config.yaml
d_model: 512
n_head: 8
n_kv_head: 1
d_mlp: 2048
norm: "layernorm"
positions: "rope"
beta1: 0.95
lr_head: 0.00383
MLP neurons of a small language model. Each row is named by its layer, matrix (up: input weights) and neuron, and shows model dimensions 341-511. Each number is 128 + 24 x the weight over its row's rms, rounded and kept within 0 to 255. Numbers have three digits each.
A block is one neuron, or neurons of one layer that tend to fire together. Before each block is what it responds to, as a language model described it from the Wikipedia text at the highest values.

Post-number units and delimiters. Tokens right after a number or short value, mostly unit marks like ", in, °, mm, and table cell separators |, e.g. 7", 75 mm in, 104.5°.
L6.up194:127117129126163126103085116090146170112135131115142131145135127145138117121149130124151134103148165172131148169154149087108129134161139135145115076190123136103118115175143146182134137138112090124119093118137143115096105120172138148069096136133106113122144172089082135145121107137134139148134105116125141099139127081100164109131110165113119137108134123137124094176116120153114086113147141145175138128137114089093117148133120081171140113140104123131115108137104106128133135128105095113119146168105099103144120164126
L6.up717:096099095104108114108149164129144127140127121116132148146122157175128114129080108169126102103116106093132161106107158105108125130107079132202117118150105137127117148117104157151150162127162126146162149105123181164107138148145136160109139129115094172128134094144124107147093131143135127132131166070116141101094123135163082130115130141151138161142121120132146148167126125120168156093146100113128107153149110115116126135137138114133126162141140119114180152177176189166152074126114097148095138142162125131161138125098
L6.up884:129119139138178144140133154128131129110082174155116129119117152145155140168116127107148114114193157121114147133104119123158134135122083147162088156104115151128117129140144194125146126090157107199138099143132082155159141122152119168113156123155135101124102115184144150126140114149140150142109084109134157123080137097125148135134108171112145110188128125102173104156117129095159112101153100064113109135129103132112122140094119165157130118123166155141145117150155067184129125113109103176138142100142114097108130152130
L6.up1133:143131101075168074130108122071171124101114125108168133137125163123110152174125103161067161150111098155111144076155161107132149100135154137125140111140080136086068127142119111132103178112149082138113102112128122085134135147120124150114130111150113133145165117118102156133096172114142158120121083145105166066104161087142129107175141119114139117121091105141163122141126134111128131128162163128122131127100117097139115121112190115116164121145074124142098127136126137133125104164133140144147099151130140100136157167082
L6.up1355:110126122093059143149073113132166170095156149126122102152136143129177101131134106150117142142140168130136134137135131148117136131088098145154135095132082137076105155103160110139127117152149114096124068132112161128119142174118133113115146169140135121145134112126135081071110161166141133114102121121127169169145166117157165152116131101129162134118137134126188128100120144140133134108109125135138177120121124097143123133130087123111134134120071114143127108071176140112140091167182116104137086090135116123158196148101
L6.up1512:153098118132145137110129116116151141098167135149124133168110084110181163178119141153172108185133181126178127139119175113114116142108174141135131118097132141128112132138123120160127088109126151100154104110133121124122154145170108144094150114079133119107125145135127096098157164142124124131131112124135097160154184128148106127058124110122150096132147133135129096107145139155106135109128157118146124127082141176172110121088130121136121145140175126100126110078110118127112108136126148151089104158131139079132137105108
L6.up1552:094189126149152161106127105136131145097128149155120103103170157155115094138096125144140142095139166145125119133091157145141129119149081141119149156146114140116126154085132129142146104117087119146109064134129115096126118118140106146116114119108123141156121147119108144119141116132116123175147141107109158113148116096114092141142100117186095131103145126065117093127142181168083097140143107151138081100123098130114139139139133143143143112121151158138134177140143120110118088150140156087121135122113159142109114118087
L6.up1959:119148139118147127141150151107136175154123128159127121166118159158126082124106126112116120097129102152106156135127147108169147211158108150114130117071102173096135165132143168198110150117104131167147100131123114143135118116154100170155135151116116090167099127126140103087117128114092120119102129068076134101155151131134144115094112148097174073096109123147127119110109123108117130144136134148073139135106126119146118132093129117129136141130122122192129137151137116133077103158095105124139132114123132123116157151066

Units after numbers. Measurement or quantity words right after a number, such as 12 meter, 6.6 m, 10 ft, 575 million, 52kg, 800 years; also middle parts of hyphenated compounds like prisoners-of-war.
L5.up260:166104097148107153131126151126145164079112104110123207157128136151141110156111088143120103144146150101111118176078079121191108120131133136092125150112150145117083110155114152081133139105091140169140100131130107102114125112096124137134129097161136152132142105151114106145141086135108120139102106146151154134128136095153107118105136087100185143182124143130132108120100124118129134119146171084125109129137148140138119152124106148107128130138133158127155149155151113139048139105106108133161135136075166132160115140091
L5.up893:135118131121067127093153138134094111131095121132102134116142133133135132134123137145101096100116106156154138129112091138182129110108157145049105160146152165102136149107164131167131131114109154141169141123119151113145151111100073113114166094160157105082110108138166098122101090133144111181119152098137119193140081104152175079116136126134149142148105121132136148132100121138102110162111122190109102163146151141138107157134143186132104128135166108103110136138138084134151106119108138139107169142100135108127187153098
L5.up1676:181131150127175170161096104162146127129089122139106130156124132096163106125113155100145152134111144124132169170128088115106130150151090109143131093132137155118124108119138148155110164146146094158135161131142148114109152131126123132169080109107149121104076150103146137133126102111153116160089130102104144170133130122165068110138123132142164111082102107123142121104136101114172112092169107124127101113148149154158139154144101151155118121152153171123103139125141076163136170127122099121100152083089132146118127128115
L5.up1893:131146162149129099105124107118162116069086153130122120132168106157144127126152182138122111120132091097068133141125080116150118104122151156157141139145074151091101079148144153107098115159147155142116086166154139131163108108112186103103120108138144099117114151122077133134158159145101135144136122102162157106105120098123100129115144131097154156150131145136181094170127144107166149109147153119144116127147094157126127135111136087162128115101128096117119083175133070113088119082151134139148125175122129121135069133087

Definitional "is" in article openings. The word is right after an article's subject name or its closing birth-date parenthesis, as in "Lake Coogee is a suburb"; also score hyphens like "Cambridge United 1-1".
L5.up180:133156136134182096139115147110084112092151130156128123098120139113074135127126083106147131122147123150117110152125087139133129037150112155137132131140120124108122123169145111141166152074111168141138121132120105143100159097117133148136121112129144148115139108106112106143164161169131148129085129186121128174089131121102114162112082161145147093131146126099091158167120168108129125081075116109101122155128130132128129114170127124116134137163115117156134123135168144163124121164120118132122113150116125130138122115102
L5.up1045:183169111132131107100134125149142136140162133135145113105158150140115113070132130076127092119124098107097131133193108111124132132086127126114125130116137146148124083119123107118132144133128143156154115150165079130177180144155148110161143129120137165113103141130110107132098145083088077156125118122091136174143117138128120125144145152118118171115129106113119141108103106112107099109123119149086164114124106111068131102177081109125126156136159144138137155133079152114124188122098118136115166118115119161107144110156
L5.up1158:142167140135088108152108154141124098113145101122097131176118103137121118096155097085171093115118103090129145124112137107081140131132131108071118147081119127123096142163096115140127132123175148174114124129131139118132130149115184120093166091127123115093162098122133136103164110157107117162153134126100175107166152135117091118161134167132145121143091149125139152113132116158108089144116108132118111135115147170145144171128153126150178118107145148123099090137116149137114163121151101130134114188160153091162107096192
L5.up1301:106163155110133137131111135061102107135130122108115162107077131146142112156126109106182113138162113158101176132134147131125151143115174132119154093128129120145109197106125088151149146142150109122091102130139125120099149104124135071092130145138129149189133096071170117114108129152115099109112102183109114122095117124137115139156137135107124105170138085122114124127118127128116130150156131141113080131149155139140115124127170148140123155165077148119146099134134159141132143176101108144133165097137137138104152119137

Predicate-opening verbs. Verbs and linking words right after a named subject in biographies or entries, which introduce a role or description, such as was, as, elected, became.
L10.up1353:145105118124130160139164113130109116130162125107122122128116170159105113116123178107117106150144118147086131160138091158106132110154130137133087129129082088138110109091130136154155147111149122079105148124125155126154121127052095119126154184120118086153070122108150118095092167177129090167131173151098117094140076128156110121153142133101135139128132149139119089145122161086119125090150096113116131151149140141152079134121189164162104137093113117136157125094141118127114147150127098132164171150125184127140149110128
L10.up1952:105071133136086145140125143101106114142140136105136135132121135152158180125127165097139144143117158104132100118183175129162141105127114095139130126144139101118137121138107147126128131182122110104098122146138169116129089126117157134132142159095149131101149106135096099107095117126110141150180113138133129143126124106132119105126138104180100084139113130136156096131111114139139115114132091129141136089147110120084104106127098164133076123119088137064045089133129056118130139126154154114111081161140105063114107098096

Subject-to-predicate transition. The main verb or continuation word right after a long subject phrase, mostly is/was/also following a Wikipedia lead's name and birth-date parentheses, e.g. "(born 1978) is".
L6.up21:112129103146122097144148198153129132134160111141143147129150124134143125112150182138131092146116127126096152165120102122120126110127137079121141147128107160136125130109147090133141143116109144133102135114105115115166153144131112165110151153178158144109132151159057143113092149117084134115100142102165092130134123113152151132109123096106079132117125127145134100128129128134118169106132110120107129101108142129111108115136137177108143154128121126127077087173152160130110102163139132137054107139083134116117155108166
L6.up163:093080130123130126121110132100156172147125119128098135084105121141142103107160106111137104169124134159105138170138190079131151134117140098121138162126136139121153143146121171135131119076148135166145124090120118122105140137098108154118102140141143122125108092068138111137128162132192107129127147102083128090175123119145109133101116136153112133149166128148109127138091130150170161135071133100122106141157129175132161132165137112116108139093173094133132117122129108114152132134162138149116138101144121137102160129162
L6.up311:140108173181134105120139143087130151106134126142130142121112106137179106092140154098105122151085104118164103162132129084086116112098130130149093157103112140158195127161125134191135145103148104110101134105135120166193143130132097129145102109092152114115101110126155149155145141131129117151141141119140118115115154092155103122130139155101104095102127123110126147140093119094163137118130110128086107134130118113113141125134105131135102139158150119157114090146094134113119120123121106105130131103140107147131142060132
L6.up420:165134099164170160126088124125109139139163128092058140159107144177172098085110110131190132175112153154127128116098187150057160131136142112089117167122060107185160145119123109142151158119148126138142086141142137200153106107134174116100134150093133091119126140087141088117123116147140135126132123135091131147167148114146128084123151146117125113113076112085108137138099126167130144121121127112095119073127114123083123128112134125111130126098138097130098134124102150132128191133094147146170164122088100124130151146126
L6.up898:141090131167086151123126148119176089146135085125118126158143140127153136132101139101169122124121116099123125120146148147150120148133085152110107157110080141133153115160160151110101134137154148133131092148147159123144106118090084124138127130140154141140144154123089110148103118126106178140161094114092176125091154130155133104134126149118126116150120099080102161139086150141122169118145152060148160148094157109154112113118104139126125161111107158112131151123111087107149122116141125129138066106107114132137128121100
L6.up1034:159113163122123125121162153122175114135109130122136110063078142153171089093124119139093086134117090149121135120160131167143136118138152108108127118120068151078133127136113139181149110169156100152168102101144087147157130156089139130142114144116141148150152139127117118135107138164105148095114137098134133113134066135146132090111128122098109166140131121145111115132125125077117137123127166106131107142145157123098145143150140068131107136129117097121147096172119139117149112109089101132127113137145177150105139139116
L6.up1257:148140127126115153164147161088142113130137085139137129098160142144118140117143198167114112144139154153088098104118091140123140133095110136099141142117123070088106081085144138137150141176165145131121099153145116156095128126121217132146129172160164098140095130102121100173126144137102161092154129106157088117129153095096140169124124097139117133122154090132096146102102201155091164152108141121127108118142137148115109136098125121150099135107169143085189104187155154073082136141153105106175144205101156137111151124114
L6.up1678:143120118105188119101088100123159163136171097084098113090106080155122112159119144117108116110148130143150125140171181156151155088147138135114132148202095167160138182120140144112116137146140133109131106139122148093111112126126099171117112101129118181146094106107128137161111163130137093139137113095114137119135087124117136109142130111128135082180150136119121157133137112122119103166081088135140173152140120078136085162108153096175113140110130103131147140123102145132167161122130134145118080120121111112158103135152

Table row-closing pipe. The closing pipe at the end of a markdown table row, just before the line break, e.g. after track lengths like 3:36, scores, vote counts, or empty cells.
L10.up1525:143098143130167157140148121133135153149132126132147115110153122105169138095132151159150148127164102201149083136123149122130173138107147137130161117129159157102105124117125125127131152147157153141128118116137126111135143151118168159125091133104114145115135133123153143099141143122113093125112120145143127128107092187130156087159127114120137121157109163127142146106156153125100095086131139083115111151103102065151135100131123135131128139137131117116116150075146141118145149140127165127115076130101113101109105145102
L10.up1732:132143117138182124128131116110141094138124142142143119117130130138153134083160138115160164101112131098105098168114149142138080149071127140120124093107122106141114133117153135104147121104148130125166125058154174095131129133104139137082101123140123144128119116125143157114148125140147140153121121146112087092143122113112101098163125124101114133133159129115138113100146156079111080114112124114116150079101082126112133140122094107101101077126135120122163136126170087105133119143160147153129147119104127102130111097155